Weights of a small GPT-style language model, trained from scratch on English Wikipedia: vocabulary 12614.
MLP neurons of a small language model. Each row is named by its layer, matrix (gate and up: input weights) and neuron, and shows model dimensions 96-351. Each number is 128 + 24 x the weight over its row's rms, rounded and kept within 0 to 255. Numbers have three digits each. A neuron's up and down rows have the sign that makes its largest values positive.
Before each neuron's rows, "fires after" lists the tokens most often just before its 100 highest values on Wikipedia text that the model never trained on.

fires after: "| ", "ğ"
L5.gate102:144132122094138120117156135126117151157150110105149097113155143155096133121149116069142090195132151120185123131139128167110111183169129135142172154144140148160115172145125137168156127113137125086123122095118166126148130148127092133162121152139185106162146121108127092098141195142109152133094146135136175191146084110106110149112147144154120104116111142123139109102156160138109114127142101110121103081137134153166128128143136134123151103110147095104134123122160139101145118135107088118090089111129130095128114138088129106131153152107149133158137147118105115124111125175140126111108155120143139143138121170128128102118122079180158111068180110122113151097101155112105149138101128131203100138149108114119147121143115114114112151144104099123158092129120159131128097115120154
L5.up102:105105191121086113075116145111119112135135157135089134154145152135139137143142103175145125081122116153109158136107126157141163124140116143173120122125157118101104095122111115160154110121139097133090102151119147132094124100171162144112116127120138118116136136083123106102160109120155190163116108136114133071138109122115161087098121133122164115126098088149093074119138089156089107108065135118095143094138088125113137089114098117147140135107153144207144148134113153129108101140168130188144118117115145128190145146133120157182115141114101173139152164143093100149130121132085125136132120126176158116110123128110160132162107102095159187112125135151126120113135107128131130104136143161122096129114120106135124125167142104099150122196133153167169120120144114095106136071132149

fires after: "% ", "\n", "0 ", " ", "Turnout "
L6.gate459:148091110102156051080124127122131122115148153163132107125146183190117095120153136149080093106129153137104081142120140115138119137125136143079041111119124131135075116115121120137159175129132143124130097111137135122089121099143068143065149116097084116104115131115138127100139126116156110173135098161134142125082113139119123111147131138155148134105109129081141143133112104150122109121099142131164125133114111121125109124120154156149127130125098140146113134133158141154140121115141096110116142117145118165121122154141090105164136111109133136116130106101163121166094162112165133103110135181126106155130121169073126154143144103159150093120096180170146145155094159141100108119142121110121152126129121143136174145103133086151095171161122141134132126157171160120126080093173152
L6.up459:161117111112161129109098165137136091132138173170114124115153165149083078105112131119101087104119149158080088159117151113150097095114161131073092091140133134130110139087127109129142199124105119118162118133120114116139072106142112104122160155114140149078128138147136112092106168165121114129124116111139122134078094133123140084146119150131137122121124151107127134128129094124097088086091175153187127107156118146090112117118149180169131165148106125130101174139129133123168127124147106120122147106147140149089104163173094114156121129093107162113122112112143135152114154128108083100096119172105125157116137172106139120101121141153137130151100146155141134126101125156085105113135111072125163123138119165149136115101123111128067137142116134130131152132151149136085079091125158

fires after: "| ", ", ", "bass", "("
L8.gate825:085107115117152124112132100151154125155138140112157110116167160119128124169093110139142186120142113138103183100135128152160105145122143137159105114177129146108144138120136098180119125115122149130101121117109156114135109135146136088096106176122130120123092153143145137120146135092119141124107149174075135144107151112105163122141135155132145141110116122155143142103099101103187126138079117078152121130108153165133092133053097112127141150132104157161176126065170126136119105166149137160116106141125132115136178151142116182114071135167157128138130138164113137118155107144109125111131122149102172106133097120133134148134113128136139109115097098153142172099143131102142083111146122156178142120154135104090128111140156090132115220088135113139175135123135095137100143144118122
L8.up825:119162076124116142151133126118151154140145128090149130109120131080110148100110131116172093137131125128083129127143113132134106096137156106146136108090120126156120121083114158142118099122139156131104114138157134113120098119132126165127122127103152151140100103135114102124122110099137168150119134143142114138145136131142153151112102092094134123118106182114147104063126119111135122145153091193092141155143108143137121106122125118112163154123165096166126109132099100121113187122162150139179097103101148126139122120149166086122142113147141090143114133138132103114130102130183143134138106055083100130140138111149103145103141091084140156173125145139118107131128112144167088204190128095093113112114137135125158168099147136113145129100125120123154153117124131163135185114134120

fires after: "the ", "The ", "this "
L9.gate581:148119100129108101135161087123128144147144103123117195117064152125160088126148118127134119107096123101155109119142103138139153113121108115158151150134082124096118141145136108117136125143113089151138144074140121110098122160096109124117111159110161114129160151126184129128143131154104138161121131126128135125105179152114103148146126105148118141099146114112160118090113065129095160155094118163132156138158127113095155143124144099113090162144100122161125108135105126113102130164123146153118100181144150119106084107122134127134143175118170118134141131072137164135112101127144167147101135124134144118131098139136133093125131155148171091107148116111140111180167103137096117155181169159124110133146123123148157135149203206130081128108152128128143151156143112140129121138125102
L9.up581:120147088144123123133134093125175071150181109147141080137116110135168080190124131168102110156140136137145125101090131084092134081098131157117083157141101166078107120092126133145141138063135096137108110135130149131122138133119134189158157110141148158128135098174120114174130109169150132111131170123204134134106132114141187114143101156114106131154126099113131146137117163110120120116126123179168150168163120097171122117161121143123153132146165103117129095140100154117118147090133157100140149122102094125136148124144123142134079166117110173119126152131133144124114148108132129158126120131150140144159134114129092148159146137137150123124105153097126137083124093133156102151125127098119131133121097149089111118116133078118148151162129117186151094093096090081129091115116115

fires after: "| ", "0", " ", "12", "0 ", "|"
L6.gate911:121149126092122127101138149139122115088139124175169140157120188156089086160131142118131126124114154154098090142144133137131101132140109144117099112159151154134125103091098151170152153120147117124116145105139065161124103098171160144106143148116115140129099184130140162118102114125188120179192088117121114082115166118120120198145153192103116153107133109069123159076122110098133124121154129080151194109133124107128113143165107155153137143123122093138127132143148118149117122125134137123162139144119135151107161149144110076107107111169101116144141107097096116161104115110101129114152101138104106158084144148120176128108148169130135117143094189170091154161097128113141120145140096141095149121147085141174168106125137123118097139169124136155115141114124132151107141101126149
L6.up911:127184112096111079118139125114114108071127142148150094131146145179077091154102142105138146140130142143087125133180153141123079141125147111144081091121129166129099153111125142131152147126142122128115149128113123134118063123134157157123121143085109133085077161124134115115089124157129150136147128140112126136150099120056120122122133137140142096112104103129122155096145119098143112140164099121151131079165094138144085164136148130147166172124082104138117164146156127141138111088129151133130141136132130152099134151164121138126124116153116138098139094083115114138146157137096082136110122131152113132123141118158124093126117156111112100138095135149083127156136100137135148108132107093087160114153111096148157138140105097128087140130125133135143111149120148140093093126121138

fires after: "| ", ".", "0", ":", "|"
L7.gate920:151083133105138121108160138138139122135163129149146134086120120148103123116110088094123131117144122136166153122147099127101153133114131099112112126114170113145139126150096124103091145145162112144152107113158140119094129103103125128073162122148149137092129178142092101089113126113138156145183094118197107071126179103137107105137162119138143165126094090156132101151155114114101165112129161119101139139133080108126136111105072162189126090108141157161162091128124119119118143131120136101134163109161131093133141119118098101131102112162105116133082104112151128132129109088069132124118139079140107163082132129107150125108179125161148133089147108102153095131094085168158143150155147156114150174133126143130148129084143135117115125158133142133091111122158142139146148114107139
L7.up920:173123105095130149152149145124173114129128079130112138138153118169121119161142131152138146119183151146108148125142105159090115114121116130122118152131157126114093116158092105135120127113118133129118103104102139154111142100149143117130115060139169179100135102125145132160108131129120112162177118128112098153151134135127093128151107174177133084153169096113129151118164143157179116129118129120127142100100113147145121153073130107113147105139127143129130121142149108107140122133147108146139125137134126118109146117116121117122102074125097158136158154147085151113121143115111192117130119093083110157115126147107085122119105165106128100153100112123086136088149143124179141203150096125150188134144127111123142115186101145146165124122115095084117125110111175146163121137121083

fires after: "\n", "| ", ")"
L10.gate467:154117161096107127112138088143152116143138122146146120132150152091151170110137142144070121164152104135125142158133123151158126127131122095108148162117116136134101131111096117170160095177149143106109143099155136155166144119137155153110126123133107155125153130115121099123118104120134117142114137120113185103093113148155115178102179124100114118170166144141149106150112107118123125110112104109080096102142158154083120109185109183122191116131148148138147108177094139102154113111125095137092103089136141121169133115136116151124161124105114173175117155123109081117139098128160144128123078094086102155072108162108137150129141126128115157155110150079105114138138129117148108151128123141147127126140118149129153124152154134139130143139118152122109101156152127115136145151130169
L10.up467:138097179101169089115118086102142056113093100110106126142147098122129161159124093147134082074129115115112150115112139110124098176078143092108135119174122125131116108124105133154119098139149089106115134163140144157129097112129135149095137094126138140104202115133166110112136131136138125120107161127093163070133114113085113102111154129142141120162148096114134106126131091133116114139113121124093141121131142096100088132118106136136157124126116121176137128154149130134163138129140122132120140114141144157132123139161112146080111126144143176156092160088129129111114115148136134142139079130086142103109086135112132071110082119109106156162122115117121148174155112180121154110113155110103143133101141127151142128141105135135129152138135174154113152119091121125119118134108163

fires after: "| ", "200", "ab", ".", "199", "6 "
L6.gate178:142097147100172125134141125140137114133139152090112107095091092152101139136143090142143076154106161081109153123117132159097131159102156137123163174124091122146124126177126120139136106136154114153128099129111120132130172113119117087116126122115110121155119110112147132118172135132141134109100130155143155119109122143084147163123118117097180113153141122154165104113154132155066127160143085155110104127123131114146164125153120152114168115108133145149120124149117100109121080134154108143095106146145155142174113143118103127123128137113125139083130161134165109115119150154123105139138176110154123151159111113108147107124112118124110104107121082108092119097121134077100141151126158135175155134134157119066089155149098098138144168128106112099164102081108161092130139128109113
L6.up178:122087135135185084101145088095108099147132156119091117094115120101137098091109092141135142130126120133102138083138144096082131158130137118146136134114156124105119138113103148149167103108129145139129133121104102116106171126120094139104135090132141111144158120097152150130122117137121174117072135125093147123120121145104126103176121114101143110165114141124127131134155084123128148106149135131100098098120122125157166123099139116110124105132165161158124126076078139135137128101126114115108130117142112107146072130101150105107149109107123140114134124190128136094121102114123133154137135134117132132168114126119106114105099120125157089044139118120106121143133066101113145136103096135116097131145141082134104124090113094160131106131179144107102117121096149154098143127099095

fires after: "the ", "| ", "\n\n"
L8.gate117:113097098128137075091082161140113126131143150143186098122119105144116142118121116139080113123153127112137188138083106146122126163152076101102084146121144108129109145133117123137096100129174131123131138128124115156094137114130111135164144093193153131119152126115106171192132116125160104132105151146130124126106157153116174110129169156139123134126126149073124155145145114144123126121122148103139153158168081094172122100115144110150122176119138123145142111146092117109141132123166135092111148129122145140136118135122138138080148120126091159141106133160136168137133114155105135149152117118112141156171144139108111158138121155121131130137101089163091123129098113106117068129140111123138190186142117107108170134122149097150175160116138146138170092177080164087113127168122170
L8.up117:126158116163115122161146134150146098137094130135135129138125117123159133142118170190130128153154130100109125136131152146094096142135134120142103101111146160133136148149164138163118148151093140129136135158118145152151138114150135131134107114127148105142140139134134133139136071108124123113140169130117121155160131102143137112125116144112125160159157137132154119138121121104130141165097132181127103113127082138161139184109122123131125170116106084126138160147176120152110129111058114101167138111080146141085139102142123118123110087112111156107120136105144098164128120123109120131100117119140165158178143121108108106104086132110130120090074130132081154107150123089108115118111116132145135160093119115088090144110131079140117107115158149150106123160147128134124127144100090

fires after: "202", "198", "200", "199", "201", "197"
L6.gate952:142126167115130131130110123173141162139115152136190146120117138111054123108094108167098125140123141128116161110124124137118122109103127122116132103101102119097151152111143130127133160132121142127151170114147139105117151126141152100121133163119070128123134141096142099188168109114160151161105111067146109124143140163139152140110108140108116149124117172089143101097125122141148122125098138164058188150164115148142110121080110147115171143119121137093168129112106128115162128073114105154149152127130091116117145148158146171072171089110111136172128120094123140099175126163092112139119094173101109163124131142093151115127140119138071180082163118156138137140179109130155118126136143185153107114145092156165140111139097105134151141147122149118144114103141121155120130139149135
L6.up952:113160132117118126103129115121199120107149145111162168177164117165069125112082115181106111171105145165088153128112114101101129113116174141146134114136139152079117131070112099131114117118103174089096107124095148140121176163140139146141113185143132119098165122098157134136132127117160143149136160131136115109113164063126127171129070138159102137171160142123128106110139128161130155157132144123127135160128129125155128125127073139138148112099131154082118112136170105089135125173095114140072096098109109134120120132136123149107124119117131150127122144134105137138158124147127114162120136126152143136091095115114109095133122113134091111072136098127091139156143146141137132112117127122130132129139116124117067090119093087178134144102148128076149134130113096148154133116116087

fires after: "201", "202", "199", "200", "198", "quarter"
L6.gate59:106122149137155128135167119140126164165119135147131123086115122153075109115106092106108099147105104117111172092106108114180116119114126108102134129123115129119146147107156157142165128108146143103127103076133105111140148084144108127117144125166113118137128158118156125109120102111144130151131103176109144146128132122111127138112140129150158126148121090085122140110118144135114167098136084095101128156137153153111131126116157126088132150128103109139152109157126121199110074109146125153102126088149080092134137129111152107076142126115141136136054158095146101161150137171156109181126086133111120109152131165136116163134099114173124085144095132096112141125149178140150124140153155109141087138109139179160155125130152125139146130069121122169164116141152118133109143192150136
L6.up59:127090142119112139161125122087125061162092113151119119135111110127095099135158152184143153111096154155109149141111094152177116106128114137133101142085148136138132118106148116112090130129112117121121126114103081124148161140122122153087143120119179128088102105134127144117107153112176082128102130117153144151074143135133123152143115129136160100136159150121114126108108128099161167129122122180062121143126156125126151172099086124104115196117098089101122123188167152120104117135136149155121137077208122114121126125126109164156142096128146174102151148126130142150161132170126086152152089131157124119148154136141095158132095153141103136087102095120131095153133124096171103141144142118135127124114131152127123143136123084135134087117143107107169118089157131097101088133120138

fires after: "the ", "The "
L7.gate240:148147108129161074129156135103145092169156111115145151104112142113133080120129139108160124163155124100113110127112145113126136121160124121149120128189133129166130154161116178106109119133136128171119157083132125138136118167146097133144133089094168130129118143154125112103118150127144153161118140149156144111114145113146140120130143147135114090131141137131126137113143124136117100161134163130162150195136105112144118129133153125093102089117158136138108138182117120135122135135170122126111144128127105130162105174139098094095090104145136167129135143089148130161130136152118126131159128108143179157165139160110122129156127139081122124105169111104152150194120155128093143130133137147086115146107153113156117102179134139101131143175167137116134143092150137107127101113132133
L7.up240:124148155127084172099152120120114134119118115130116145145107116126082101145118160132140138122125142116137098112076124120143091116126107121138102175136114123149157121159147125120127092090141117148116190129121105122112138144118169139133148097094117105106115076162097094169171125126114148127087149129088125099140143117115138131152104131161125093072166098092120153122108067096168144108153113122136107125161093155130107150139091144097099155128120104131098121125170099171131088136137114162111096165107119169135159125128126110134116194116103182169137117117141180120079142164152112137148101148105151113128116152143114127147110133084150137096107158153151133139140095073110102141089090135109108109079112149105182133138151114145127128148115123147131117131137148099133110133122140

fires after: "the ", "The ", "| ", ": ", "\"", "'"
L8.gate1013:101128149086126123125121147079130147133140132112148104142071090131106140137138138134120118109121139150122135101134184160111112182104130154119049141165113095146144119145122164102119108137114109097137125139167109130106109102080095088123119096118133107127109114143153151129121139122117104158087115124133131130157129135130126139130146147109137105094107120162117126120182159130100130130159194118090177139161135092140132079150100116094111128120148100161136145150134129171140170155127128093123178107153140117105100108088079141175092116126113117149089155139169122148125080128143133109124093153105103110114156123155116191100155141131095145134100120102121142123144118150116105131145152087074145138133174152149153130086138117112126152151117121153149155086157151119153107146125133
L8.up1013:127194169069097132104102106118114072131116155111137152126140113151104134133158117160176202112155079141167148072134103102091133096093115120129132180143064120134158135133114156104134149120114151135115158123125097159087149111145131156110102130162126147132123129119058172163133133134155146132130127131163102155125133164132125136106153160133132121148139098127122123123118150115105103140138110153155137135155125103109181131149122133167161099102144101119129090159108148125153111129124104085116184165102146144114108106147156120123120137120143105174118113162131123111134135093135132172120181112117137126146119114148116117139135184093130142161153100150133126104130118165133136099138140144121122124131154135101094083115157116120133136099171118153140104130113135132160161124129103

fires after: "\n\n", "\n"
L5.gate90:131125178043098117191091127123152088164191092113134145093111132079121106156113125136137133121125167131102134137058121128141155118134143104110118124091127115143153116143127187123164129141142086137117137096123158130125115150146144112108104095166092141140164157115125124140158132156157114136108115142172139131094146133102135151125137122120113117158117143164138111134118104111086112125116096120128115143134123123144132098120141129135135163096144162130123103147092114112100129165179124129106153149122117141140187183134137129138143162151126123153123144153133061146165166149144147128138120124122101105084124126114124139107168149111153089145150165135150117135114121135104158111108144131153108129142160152085152107110154144087159156142127125116111128121130145091149153062099138
L5.up90:093119174081102114108120147128171120123118095141077186126094119107139167139086126131132122135139093084186170121137149161119145127123097054117114141125157112091115120106110137149149118099139132102136153132077156130131095130137098104168155098089147140113180094142143109119132149119123131060103157131140147158166102128104140137119148093152137137149112154128122133108100120127161139112125106130149121117134144133177101121149114114108128103112124139116123101170109101150103098179138142138126101117109122177105177085122146146111148150151185120184089143087137136113161130166097112155149116111145116119129086144120130162120126104123110166150158135134119133092121119068120130128136156104176114077110160181094135137093122114102118166132104160118130127138152145087078113137116148

fires after: "the ", "The "
L7.gate508:098126113108146093129125122126120131129116104113134165119135144143154100120097172104102146126088144098123105090147128131097162178147050167136117126128106121120120122124138115158124124103141124151132132094124131144140127161138105134156113153154157101155134167126114147130129115114208114139119138137140122141095167125119119120134121124131115105105159161074112111125169102141101154101089144088144137123156098131101124100150159088090098154108136113143180144108096149161147099150149126223104063171116145137127075141133121132086108076114139148129104119142129156120124143135125125114112135106107154108149133110123126123117105085104124126125169061159087168145122090161159128144147125125130130139106147144156116106175160143169191122110124111126173087132127163099122089122102117
L7.up508:127147170109121143126154099125144135156155111138114165114147117122167098141151139132162136141076109111119096130105110086105127108105129099113085128125156135129117129104152177141124116095136141173070183125127129104135099092121156140150153055183114175135128117111106124137129080098136132098094192118148152122126157125108120115122094167080102154096120113118127120118121155083100165114160112108167129135124133160147181158138149159138121127116112137138140114108122110160122088130127195137135127122124137119145117144130154146078135168189139148174106104136153177127154150142126158129141124142096150124130156131089155146147140133094139125147097171135167162132157139092110116190143174110113131142116102110141143128124132125132113158092109124165145132122128113115154141115110118

fires after: "the ", "The ", "\"", "a ", ", "
L8.gate645:099146152110162095132132123118097116155104161147140127124100103159113122129089120144139124119127100118112132172093152123099116118085153121109123173134118120124168145097172126054130122128133102105147137115179151134126142103160081127126113135129107161066122122113129131150123137120147146123101157080142156161139072120133114117146134120125129088126147150165117136155130093154114129125155109169109171142158118128150101131099104123107116133131140137153110175140155136119080084173142127125136134148145096141151118133122097122149105135121158185147105133091144126123145109166125134143119146098123143135137148136105194146108077086127079134136156143144179081130165108208090131154134124139129117138139100105099121157141162106104094135101118131116101141149124132158167166112086130
L8.up645:100148105130111147113139168085112149162122140187149115132107116151146165112142128156110165116179096137103174136100130098132114174144157130108113143139160114135122107152124109136098122119168157131094165144145159102087120141132114155144132119144123160116107119142070144092114168116100146157132112146136091158161117115111137199149125135107112126167132117206108151133111124066091103151160131110134109189136152092121151107156129122113158129105136104090130092187148135130112131166141140126096076140156190148107102129136146139097136149157155122150108120133154081088149140161157155153148117099098110113133142136107113195111148132124143153127106128133111142079134122113131134147117176145092158142166183131118166118084116129099094152134137096117138123148113163151140145111117126

fires after: "| ", "18", "30"
L6.gate663:129043126097146130082123118116149170125095135147118148117129141121131074109133107117154129139138161148122143133126120114109147152131090124103141146113091096151153090149099142150168116124152109178086169127145125148166120177135070146066132167154138114164111131106130122098126083105156098140119141167127207143160170132103160162127142137128139138137127118157121116154165147112101134142127091122126159128150173142099118130156110117102129103137104140165172119108123155136130114119142151112138120189116121148174128133112115121106156147127111125113104134156145114112123126140125139184116121130114105084147121115090163122105180125135131097109120141129139139063143118110118135122083140135178146131141139129102130119113144085143160119128155168135162124146122140076127121122130115
L6.up663:115115117131146161133110139136137128127122115140156135155136148054106112110167113138182113157171125140118112141086140164102144108141084130138189096137134136083133086129137160138120135124168113131110087135151137095128100145158141127101138166103135129114149132147134118103152083130149150102125142164112171135128103130096113129119123114155149155118152117164115113149125132128096137130113128134117092114119154120113147115141153129144113099092149111125156102121109117115126151093121131118118139150123090162172150141148142089094161186102114140148147125167121151131159105159108117116113167102100129066138115129113118096080142083114130147107124061112112109117116102107059153063125131156128148148128095106140145102142143129112147099152105123162177132169086152061071174083136097

fires after: "|"
L10.gate828:132139124101143094130107156144130119110096156140131107103121139115128135176104075148134117111141095173127192152063066120097121121117105146130155094142092138130095166158103142152131163100134118156131084128175151159140145123113165121135132144144133160146115137120140098073121110126142187145134112096163128139169166130172134092140099109185155116153098138146141140123136160118123122135119125137123105111113088133146107085156125112094106100097096075131120127139081125094163182136117119116099162111125144129087133155128120125180168115098135162103111109126116120141097100124112125106153131100094142133131096106083132107067142109129124089139149118111110127149146154204103130144119142090131128133094145161132102131156178119113136149128101114163118158126140131153083173130109157
L10.up828:066105121100114149117145153111125092137144154101060187161134108123108142142143162114112131096118139119103162150103095134113132107118133117132106128134119085112133135191088114130148132151141109131116107178159115136151120159110152110127115158134115162143112070162156167140132110116134108144115131129159072138143169085167150143103111113097139103127129124112122128135090152071123164107094142151096123120105119116110125128110130104132154138104083096113146106157145137139105106130115125102135105149127125141088151180144098142130116090107112133129145135159139148092140132161128130126141125134099134116098128090116106093149146124106137161096163107133109166124166158164159127112154143133132126123132151114150142136112135114154085132182107119140134176096093151171154138115091116

fires after: "| ", "\n", ") "
L10.gate992:157166111106096149143131121185154100131113114140156077115146132102144155153037161128146112114181095098135143144124133134139111122126090114124104151166138143171086143127124123174118122116154127139095157111160150109148111086161113162097141124079137160116159085182102084103115129071108129152153135133138157106171130101119101158076153114086130117136144118164098149104127113133133104090111131137149157133136098130144169130149132125141117092122182160187143114119071175126159125146112126151104109122105117129130110160107127134112089110140108112138115081164118159133156133138140112152140174123139115122087121124145116120133086146098101115154109127131105155144132133133146134137179123127114130114138129105121182138159136136115145114100104118165106123151113086159135107109158121
L10.up992:166132116145141078139186121107118125129110168138117123153125108133143152142117123146161135127062155134131116104085115129142151128138133173139152139111143160100122097151129126157121115134104144114118140150140103164145138090112110114099125118140093105131164189141148131093098141117129149107150144095116122116134125115160148088102150127125129118156146076107105114110144099096127105108152115148110114143127101130153123161116136132084165162154114145148110108130129125133158101146091132088152112135089105098129100133164127119143156160102079103189102138109145120149067125097147135151158141147143152125094094133095126096154106083139155142153146128098148127135138116179137160073135096124125122139160105102128153076130162123135158168078099142122162125102084135125113161129118109

fires after: ":", ".", "| "
L10.gate782:122077139126178122119132096140146136139124082125126080125145153092193086134143131147088133142175106121138148103113136133106171136112090119109113172127133150143114118113126142116159136108111113121115107125162132156129146093116124143123116068109137126129153171128159094115140130094156110148115166167119190136150129130142120135109087148134120139126143116136145126149175080098060126125122110174087114153124134128129157141111137147152126076162109133147135080112078119133135089127136109135093122154132135164151142132127149125143088134197103111162107099093159152135079150131101174137152141137122121111085122145154153125138139137107143141134091157129131085156114119132125113117148084095127136154116118173156114099138151115147133146163118118117092151140154096134163157147197184
L10.up782:141088163154141096123129116118130123104113119149142107114136106132160122144191101156127121135151124149124130123111125156131154167122102153144099164149138170147147122127140067134151163083119112160146161149106109129139096102109125151152136124135143152092124118148160132107149159163105089151112127143125181157102069139095147099128136130136121133124169115112156163143159102143128141108157102200132087097152110112142119170124138149179098092121128127135114107118104126163131086093160140130068105161145135140169177158114159160130115149169124151153135134111126103162112123117121090134165110152128120104100107129151124121130102177103120126115107109116156092154107181131120151129151110107124088139112140165155090141146121089126114147104100136122103118122129123118114093130183158

fires after: "the ", "-", "The ", "("
L8.gate594:102123188088156135083132195167124133132163142140119100099132143102146125137090165136108122104142107095101132138160110137107152125086120136146114144158145139159146113103114122130154101140128106164114115126136135129145099116120104099143126154113086071125115151112154116130104127149145092143099149122167124128134148125167149122119099153130110148132153149149125081102148182103080142123096141104163128115164169117120080124135156122091110129174120141147158158140099140136110133073107137144139092189071098109096119106136129132109121093122131129136091112142177113111151123145118163134136113144106154084154068166097127132132097129135126119152133178115147142112087110090144157121160149130100125084124139113102140117161121100175155166078118143152130120124111104099147172141143094
L8.up594:129124168169094105120107119126130129150153132139150126158121135133115102120119121197104122155116135105171142073084124105133139098104119092149111140140155078040104129124137162080134103086126118104141148146143104139150157127136119165102144109138162152108148101159131172130114141117164154111107163096103077125162132125130122117146106131138116167135131099090166120158105142127156137206124125129176097122128101157146108114155117123137132075169138138141108108100142135139146126135103122152127148153138108133139114136124120124117104117088151140134100127088124147107129127138108119113136123078080080081121100142100107136159156150185128127140140130101108145120126143076129133126133106133159142116151104145111131158100139086126123127104120144203120100100109134138108113046124133

fires after: "201", "200", "197", "202", "198", "Tang"
L5.gate300:157120122151138114118124090167126146152155152133115144107182150109153155132116127126092106110125181130166133086161112072126154136152119120130063118119162111120124170100128169154123107157127171116102118101110089136125137112130140109144140125123108109130142133123138147148139089081153130130082142140087106126132170179134084127170138165117142120150143090120176125087140134124135088150148141109126152154108101135144167139101123121114132118132106132142138121099132093112146135083087094148135132126140104144122086125122107120100121105108107113148131129095102122168128154109114147114138157143085120119121145151143089132129152130118145102088153167116102130160102170102169116201120160126142151152160155130129159120154115147112130088120164145105087101130159100097142109128107146
L5.up300:170133169170140111154146138099130142153159157084139136125147142116129145146085146120112127116109124128127130105163130127119135116128160097196101105108152118124122168166153116144136107150106161120137088137088127152111117167144124151127126146100150100114139150138138136159154133161105137068100129169102128137130088140151124089113134157139114158101147126098127118127173176111123114198145135118120113177134135136159129099156103166143145134084102101137125100104165128137134143122078105175149117120131119146100085165133100107128132100107141115146109113099100145149100148140131063134141181148120163121119141127168053146113146133116150114084166132113115162158138139116144134123084169114120145101119123114126127138143120149118106112112142146140104129137094121120110105143076127

fires after: "\n\n", "(", "J", ", ", "192"
L6.gate666:119174154120083112092107114089120153140116137090143136078143106133127106101160104166142158138097129135157136108127132138095127122140108111112115116131083108137140145168153102174141112132131134122131108081123113125148138126131161094126121129134113129129135166115120129152142114083120151136159173160119127106100127150144138129133119107168120138124144157162144131119156127131151120123152128113090137148104105116157108163162159135099129154185151157122163088081122108147138110141166113171098123136117127091158162149099177169128088074152123074129107164153096123100212163094115162153135134129155126132135155143152131116101092117135136110111095108106123144085178109084166104138113136174117122152126145090126125134133105141161132110140100091106101085105112115121169149150085103
L6.up666:127138126130070149147141136076107127121128101114133087119124102131128121110106134187100144176150157125140126121145140147149122125131108149142101106129140118120138154115124128199116109129079101141118110111126123149129141168157100135121141115140151145109103138130090135140104056122129147171138091078133120088118147126142114144159117111142108191092125142098136149115160132108144149138148165144134131163121121105131110121138159097086120131131168157151137099108100165136091120154140129128087089143084114157163138151159145105120127122128144109102085126130117108122127131148090149124180158117154130137150175169125147130082105113124143087110120119129103137096178120105117076120175165146161107104124158111158128169162094127165134098125146102114159116142149141117155177149101147

fires after: "the ", "a ", "The "
L8.gate197:119128122137168139124118146140090133161145173112118083089145108148134103091124150160126146152129133111123072100139109111124116108077124141125069138159132100173084104121173200162131137160123101143114096114156128086112132109114152147119118130156145128110099135112122106165177129094114120133128122093125120092082135172166116166142127124093127101125083120138093146105135154137104116111096145123142155147143129163124123165133141118148113117112158105145141153161139112134107122180149120141112157132120145168155116095137133082180177096118155130158141113106182134135145145138130133133125137094122125115118162120099107154115126125153098138128136161131142146084140146124150150134175185123117115165111110112145143155102107108097132091111161121113136141111136190136133136086104159
L8.up197:151125102110110146094111109112116116163156196121129146167134168116170119097125119134108178127153143072125117119093104156114127100086136130124115159135127151122171150124147141079084181091126113151134145125164114147135145169123137087106109154130163089134125118078098134122152116141145151102157113179153129098155132166096165155139127120147122115152131123101141123132170118119144140123159148120122120105122135153117106117131133126106125145139114088120167116122155114139122129143136107119131116122133132114099097126155152152152087095107124131131084141135114148124173159132133133119174159093132155136116102134122145145084112164155099115134161084102137160159166146121128115138114145113106116157163126117112090118151130160103098121096127149097088118096134123136137143146087145

fires after: "| ", "\n", "==", "==="
L6.gate962:149129128081112143091077107139135153144118172133106126099118107133103134117087093116124119109139108117150104129153120138134107177154093111087131140124139114094153188108133098131176116114189086121111085118084119154156128112126166107132095118122148134157129136113157117156150126041112177117116168118138152144126139122125157162111151130165147143117149134175116121150169117124154144166132097153051128118123162139125137148112127112098133096139151174138125110145115089155106083112161080132110106134105130134180128110141130179115185113113131098158128141139083136087129148152171135120124118108142103144136127131108155127134155093154129130133114122122151100112127106146102161117129117147155141134126115104097102117123126128114158133161113140116117135113112130107123104158144135
L6.up962:157170144138133122123087131118205118137130112164136129150095103129120111165145149162160091087164109123099139114125111146127128131131112126145090141161130138103099139120092090152141113125175100136123134115090103112120132116103150137161132112107116135154085095137080136119117131115132145093141101139099109182160138138120169091076102102153168083112109120139148135112156133052132121156119076118093115110150162131158144144130108139135108109161133149094124123151135146091142176150108093110166103120084137134162138155100108155167136153146165157149138104091120140134107137106151121165142126152125179168144129139107199124124145152113112136158111153140165114160138112144123130131155147121100128103188120129135142155150130130087136118146118143128137158104130089136111091103163161